Part of a small language model's weights.
Size: 19 layers, width 320, 8 heads of 32 (4 for keys and values), MLP 832 ReGLU, vocabulary 5773, 21.8M parameters.
Architecture: rotary positions, capped logits.
Training: a variant of Muon for these matrices, 1376M tokens, 5250 steps.
MLP neurons of a small language model. Each row is named by its layer, matrix (gate and up: input weights) and neuron, and shows model dimensions 32-127. Each number is 128 + 32 x the weight over its row's rms, rounded and kept within 0 to 255. Numbers have three digits each. A neuron's up and down rows have the sign that makes its largest values positive.
After each neuron's rows, "fires after" lists the tokens most often just before its 100 highest values on Wikipedia text that the model never trained on. A number after a token or word is its count.

L12.gate592:151106106122128110111149148148098124179122118111123156112126097110180182107120182099146156116153088138158078154148132149203071124156164104100165053124057125143137113163077124132107203174186104181108118151071130120188163146114083104156164141137165165108196178119117147099125156194093109097
L12.up592:124104118100109093132157112132146142169064093154155162084155074144181104123112172075086147090130104120132068109121115129134093182104137098113109082140129111148091109124116156113151159159149095153135174135088095171157168099159117141142174161121120198150137150126163190114125097122106143054
fires after: "| " 39, "|" 16, " " 12

L14.gate393:090127132129110119181120117158089134107070146184127190132168164138116080162074126164163098132160118152140122161149112126181094111198056103116160128087162204113123165114141097171109075144152169170127137128102154174105107108110107103070173144091116079120121127125079109157114128074101140068
L14.up393:077131185114098109137109144122116165089081171120157159130121136114132117140101172111098142108092085135102114097149135119208111064049174097183139147103106139092111136092137170116160089213136111155082102188141111187137137060179072072073073099132138161107034112072066183110086128108099123117
fires after: "A" 39, "B" 15, "M" 10, "K" 6, "C" 5

L9.gate687:117184119151065109135139139140109141105189140174077136133069147165116111132108148193110186122176211105150180163093119124117105134178167118194139115068187148117145138148137191124068101148176101085055161092149169060136117120083104075171151146142135153135244150125111158140113119102135122167
L9.up687:088134132107094155144098148160097153154151117146125134099162148168164141174146134178114107154123184134164197123142089143183126079094097079169126185086158077138101095117098129122175145162121112170145108134166066124078080124147067130151136100095137134171126120057104157088111121099178102108
fires after: "|" 94

L9.gate579:136130076143154152118149137151111200094101079169110150123158088165145165144180152123132133100133158130144115181165155080193153149106136126137081118124162081167128197139103140117106178159101115107090185110105121080187109106128086157159203166192154140125161118125136148116098098189133170144
L9.up579:187165129167184202115111145126119133138111092155130079105189142095151159152153141162123106077055146122079146128150155077081160087081095168118106117105132102126168110134123114148155123103177098165152188124104147095080141118146061100148153173136150133125157158097144121136105130118082154112
fires after: "On " 25, "on " 17, "'" 12, "\n" 11, "\n\n" 10

L7.gate417:151076110088124107142113090156123136120112143170233147097128137077131085108100106137162140139130127159075151193153126128138142118102104131081202189133207088125170105161173114087102124171133165162145146177116123163164149151017151129096103110121068168055190156104106096148145090063113139173
L7.up417:147091128150104131174120062164111077115139144184185110127066116061100076108097137123089130096171146103128116142166076122119103124104117100189168139047082139126148081136154140083116127116176114128120113200125090162125142124099116102066143061065105162139134153127111107130150151087139104156
fires after: "al" 24, "Al" 15, "K" 6, "A" 5, "Bal" 4, "ad" 4

L7.gate46:147148129130111093159167152133132149130156148134132159089150094111144078131170161078107130172190079169085121131153094100156122104167131145162144079095112074128104151173138097176108160132169149091164133130201122098137146174096139106165097107139155164090116153117161130175103146113086090117
L7.up46:101148094142138173093118134126190078122142110158097113082136132099213119130105108146137135091081152124103170139130071126119193173080075159125134097084152099104155103109164137122156130095158126134072137152102102143161137119103092128118146100112157166159127148109121084139085129092118149191
fires after: "al" 23, "Al" 21, "– " 11, "of" 6, "in" 5

L15.gate355:148134101105122087137173154125133167132108089190089157132078176152114145151174166134164097145152154110071135110174110134095112112160113155093094158156103119195131121161154066155111160114119122118145158118183146125154110089152170123136112109177171099189128100109136133138080111129139188116
L15.up355:093136135187039154116180139141099183122147082152114126134109134087139095162072122139180163073124133128143154117163171174128129138146113162150154077106094099135101126106131159102155225149120097118149156141169077130182140095116119149172126165157108105131143152110143163153088078139124088128
fires after: "| " 41, "on " 24, "On " 9, "- " 8, ": " 5, "(" 4

L7.gate488:171150126124073139102101029128174100143175142186126095158140091154137116153145110157090184134111146128126146155196076078167125116148211105119152182107124167142122108104159111079119150151197138071137132138136156115114106154120102093128116115153147157131098127125185115159151101119099122193
L7.up488:106158113050085131126172077105110169099153101128091140104171101088179124143143098171092120140089118119119164110135136086078119062153121148137075169109121153143156077141090099167153090155155068113136088162082131132137137137076162139156153118064133109155167106158142134115142124180151159095
fires after: "| " 68, "|" 4, "." 4

L6.gate247:177098147125152144151154170161145080153107146125116170125071134113126091116166103104154133077155075136144063103140147152116144137154154116164150106117136073124134117113117115148169146120104119114125120127111190149141157132143159148211108134145040130178104100065089171115129105117146199123
L6.up247:159142147145155175095152177131120140115129177140114190115074121115140044114196139143118157154128120113146050120123096161136123073077097141120120111134103167091113190130138055095118135110096169122148136162094100123109066110082120128145187143113171163159145126126119104131173141105110106110
fires after: "==" 27, "\n\n" 13, "." 12, "res" 10, "===" 4, ")" 4

L8.gate537:108173142143144127147116105155137100096188145060114113113078217157151127121121099147133146126166141123102146136155106135138159160166114079143162147101093135083133098181104118103056150137149178113085125077136167138102120172158166082068120143120121073147113123075100112168133133072156160143
L8.up537:153092138154138117137149102110139107193068124156116135157094160170126192150089157164114209165138120123168184101177145079106121136083116069147151139144114165160163155161082072151130130066097141166105127169163147141134119141124133136078157090104128112152082144129136157183131145104119162170
fires after: "the " 51, "most " 4

L2.gate79:144161088172146108112095099125124150132108148128174093171067137133122119123108103106039129160151113151125128142189154115107136157159079159146115167135150152141106153148102128152055158139148093149103127083179174147157077118079070121103141136096102120131123144131143150132150091125084120111
L2.up79:127145174139146185147096058128134185113122195182163159089124111129095089166080193133088084167097130197090146178141148124092137139151126086113122133100103120106113139112158145139078139136132156131074122167140164115138075135105127081113125139126120142141135122125095153136113126169146083153
fires after: ")" 30, "ist" 20, "|" 8, "ave" 4

L2.gate158:149142145122125129118099192168082134066163144179137169115099159163141119165136072120115092138141107148106070131117137138108082095176128151106181106198171127110157072122128183131177073165141114146126116191168156143091144177154075120160075075104058090144189094128129154086117091128141119059
L2.up158:155153121087139187095136147144117135093155127120109181117155102126051189131174084142165092078112122122136068142123053123165148104169055111149146124124077077168160117163155171109133102153122161158130116120131124085070182177106098130143149112135085079104181112108197155142109118072112108142
fires after: "in " 19, "–" 14, "(" 10, "| " 8, "born " 7, "July " 5

L15.gate525:172077172120128118086124123099137252103118087178088131192141112142189088136117150128126074134142135117148189123134082104124104149097105120121058128100112061184162126069159141095108173100118149091139158095180164157129090149070104158131085105133177111158142152136131079090122118156124163181
L15.up525:130144112113116127144155124149111136152146130164111164148114142163131089127103123142104142139080159160132139072132149091094089101123108142108139156076128102152151091123111165128201183111080153190138121121140137126111112130120232177170127154119111158125167122146158163107166118147141132155
fires after: "| " 23, "on " 15, ": " 6, "On " 6

L9.gate607:108082109143178128097139120139139157172107127110137094099037186138099134095149153081119128143119102089090101121097114172153220111137170095074146099094156172175085140144121101110131171189134111142032132158153123131124115179115095123185119162154107140099095146131071131133081052106114124054
L9.up607:118098140187116144146117090160114149139123092163113126140105155094121122189019175173062077105118121146082099101101084156137190152136117145110152087105180143161108153144135108110118137154126147179122108110143166162165146115153126064163117148141108136107070148144115107189089089078105101142
fires after: "." 31, ")" 19, "|" 13, ";" 4

L4.gate160:117131095130052138120145105143161106178121138180095084134105108146108093133204116114132151123160099150118163139152172139102119187129123127133130074094150143148147156158100066092128102176093124061145145145156151117093162134163096172177123165160164064138139081145130171143101102156153152153
L4.up160:200153138177163175131183119110134132167141115141065133097119114118129122067108169056151150094136103106118126116138156123097111141069138096111098075081137114135133165155077098109136089112058100119151153139135160115134116171113145130195114154120107081132145096111080164083125082154168137188
fires after: "| " 31, "Jul" 8, "(" 8, "; " 8, "aug" 7, ": " 6

L5.gate466:067093094146129124122130093122091122107153112143157138131139147161129163180040110128130155132109129160154157127143119108147136097106173135060089114101191103100146104072161104086143162181159102153158167144185148162145117094185087129126143130089182123125146172103058127146139070124145170194
L5.up466:138102167156136157125089133095152113121119075200144140149111123115151176142092111184142188159083102163136202139140121141125114119071111184123102137168141091124193151091165113094127129125154105081111164137130120153190133096156150182078167165107123091145149113167102176122120117169188117121
fires after: "Al" 32, "al" 13, "Moh" 8, "Abd" 7, "Z" 6, "H" 6

L4.gate18:163100123163169104080093112132142184164139208127132099133082130083202119193129122118092101163186102120111082164156148073126114133110170157117104226060110085144157126123127134118127117162164122144167133102204169145148137172106072132102131092166162137139108131112062102121143109105135083135
L4.up18:097153128190176100104116121088157162115161181198104129157173092176195107154074107208104118122174162120102145139115149148070138133094187138158123170075131135173098121095093159066149136086135104130075105107162146144156155146130100139113193162140153175201115108134092166106159136084130127127
fires after: "|" 50, ")" 17, "/ " 8

L9.gate515:124086127149112175174100111172118125148082118146179143118185085136149124093108089186182166071077123086124126141149117074106094119162096135157089129169184140166133155161138105104081126095129088162133143130130144101154113069096128122171137088156115088151157151084143166118130141138091152177
L9.up515:090105138095145128114076132123111165153114137140139137093085139127142138115174195158143128086022139148119137095121161095171185146148115198168088096092131079110112188154184101124051164099095109125156130152115107142146102137145164107139143088087092183162171084059116109205122169144114135156
fires after: "| " 43, "E" 9, "D" 7, "J" 5, "Ph" 5

L12.gate262:146151112197178157112118078137153128163085133152108097116121130104097140103116115174178187145177037140136108123119158103126154132165170152131130084128141124096146100150067126081126135149165170111113147132111191089190178179116172075145114075124193113155155141152106101151146114124108174041
L12.up262:151119112168202077107136124120087121093065104121155107170105112127128105092137126070129152082079145121124105142128143127194078160146138107114117111152117148110092166162103131149137145093152115157083166218101161142155140153124123094152102186120137123153085134116135186115113057185111094046
fires after: "|" 56, "| " 14, " " 10, "— " 5

L6.gate278:118080138113179145098151140140158105167087086116131124132140074098115115144160125049156094095116097137117201141136156127116137129113102116129140095139152057105139130073180139141119132066172201121130133101178118138101164087092141136150112139113145126125132097159116089053144136128092091124
L6.up278:031122151119127139107141061155197101181063100102149103137075122144091113133133094150153163152161086118082152123163174144190150120139168152111089103134087112095155074111049132148121112134099132116133136122105134086108037178113130180195152138129133088093156130112113189129176095115131124145
fires after: "| " 33, "\n\n" 12, "\"; " 7, "the " 6, "and " 5, ": " 5

L4.gate724:149113155165144131156115130146151116126099141066173084083069130195099114141161189117088095169182125118135087145102104148163174180180246131137104115106154123155119150119158075163143173137119114102102161175175220118158131182143085126127168109122198096131151143082073120155084105188106129112
L4.up724:184147186129128134160087154142117145151118133100160078063101096156121105148165180094102160176121147132133103159110142123141155137171152150090127154116161169115131152134129096130150117094125104131074132151171192101157086160109092083107173114075199130154108117118083091133101126121123105089
fires after: "." 42, "\n\n" 11, "==" 6, ")" 5, "|" 4

L6.gate528:088134148138113073034141118132175117186098095137027146148108145153179102097114103065140101126151090096142122148104169127155133135146108126125081160123152085131091120142090127148129109138117098068098113144149157147161109170098162111152137109110116100136140183128088151093114194138040051108
L6.up528:192104088110127131151144129168107092115139192146160163131114142114097204150100127166065110157109138109099170071126135183172213125107165127118155125130077189146147084158118153121204106129064157196132142146076123147112124070172110135120150128162161058147133154100107119202172153076085147171
fires after: "medal " 20, "st" 11, "| " 10, "F" 9, "third " 6, "adv" 5

L6.gate421:151100138109154135165150163145151084094141138125088110123124153120131123174111056148119104143104137137094100158160104139160143132112109147161155126145172146135152133107110097115116134104165174067094112095201212140056117084100068087110129135155133108100167052122151194164165124161180114104
L6.up421:124092115135123137201116066092107113234119150077109044060138115072161135123118072126141094118146161115102104137089071076087144149143159126077162154214120145120086112142105132172082158157168150101127144087098122115151170126097063076057146112140137123187155147168041089114121108082134138119
fires after: "G" 38, "rig" 23, "fr" 5, "| " 4

L6.gate633:112097115141094088106115130135153105115121081107135109086145123157124045118151079120116105101119131152142071095150117132144166095190106122140118161060076113128166108189124069152109160140153128135134147120121132143078096186060053072099159142096095170164139120125133161163182078075119075171
L6.up633:145137106108115130108113103168095142129138068164101119120163110110157127133157101096097091126210135069151120128142136121163145106148116156084125164075151153152155133125118137149143127141118167183104063125197111122151083116105079119142155065029125166137143037095141157087173134124165055114
fires after: "\n" 35, "|" 7, "K" 6, "\n\n" 5

L2.gate686:082135096175126135110123131121107119122114167097104163093072173108105109126176143116098103183141067123098110141127148142097094133060168093136145106083153113081119083120166088063161143139116133149137114100154095113188160184099136088109089044146137170110121096093156143146120156134200165102
L2.up686:125085127102172172099136116157179142140173168134143166139111118146124107162182170105151153169074054129065090139111128095055145108120149105125140100143154090129142113111174092121179113117112167189107166086125128036123168151112148129069082118133115110131101053136186151093135127124109148143
fires after: "(" 34, "| " 8, "M" 5, "a" 4, "Gu" 4, ": " 4

L9.gate542:082097125136111149129172138165060125103149126190131116132093077159099175108142134154157057127117120132076240117151135122131120136102154142104132116157178155124146144070123124144083143193102074139102149132184100138087193144148118090157137065105158130139105093091150119126127142153117117101
L9.up542:161097149106182126113131162108134144128137150185206109114107101148124107112158110129112122119138110113083120173155082128107140148084087144119146124137153128138144133121146162136103150095105131132167125171167114144118156156161133105118146189077125129135164090110094121199145146146120117180
fires after: "Al" 25, "al" 16, "| " 14, "N" 5, "Th" 4

L12.gate362:167084098154144120088148105121161114135107188115156122124009091145182160230195131175128121102138112144123136104108143134105164091106163161170142135103110137145195154202115140111104104116129110158069094139103095137156130138144068143115148157082159184152131185163123136123168112130172097115
L12.up362:175166134153099148157137103139142148166108142143124112153157069105212082117061125113148122131143114128228124049152108077107141151113128190140099111117138132146131132160150160164090144090136134094129118153177175104161110124193065160146171186139142095102129132042111190097102131103136130110
fires after: "|" 51, "\n" 4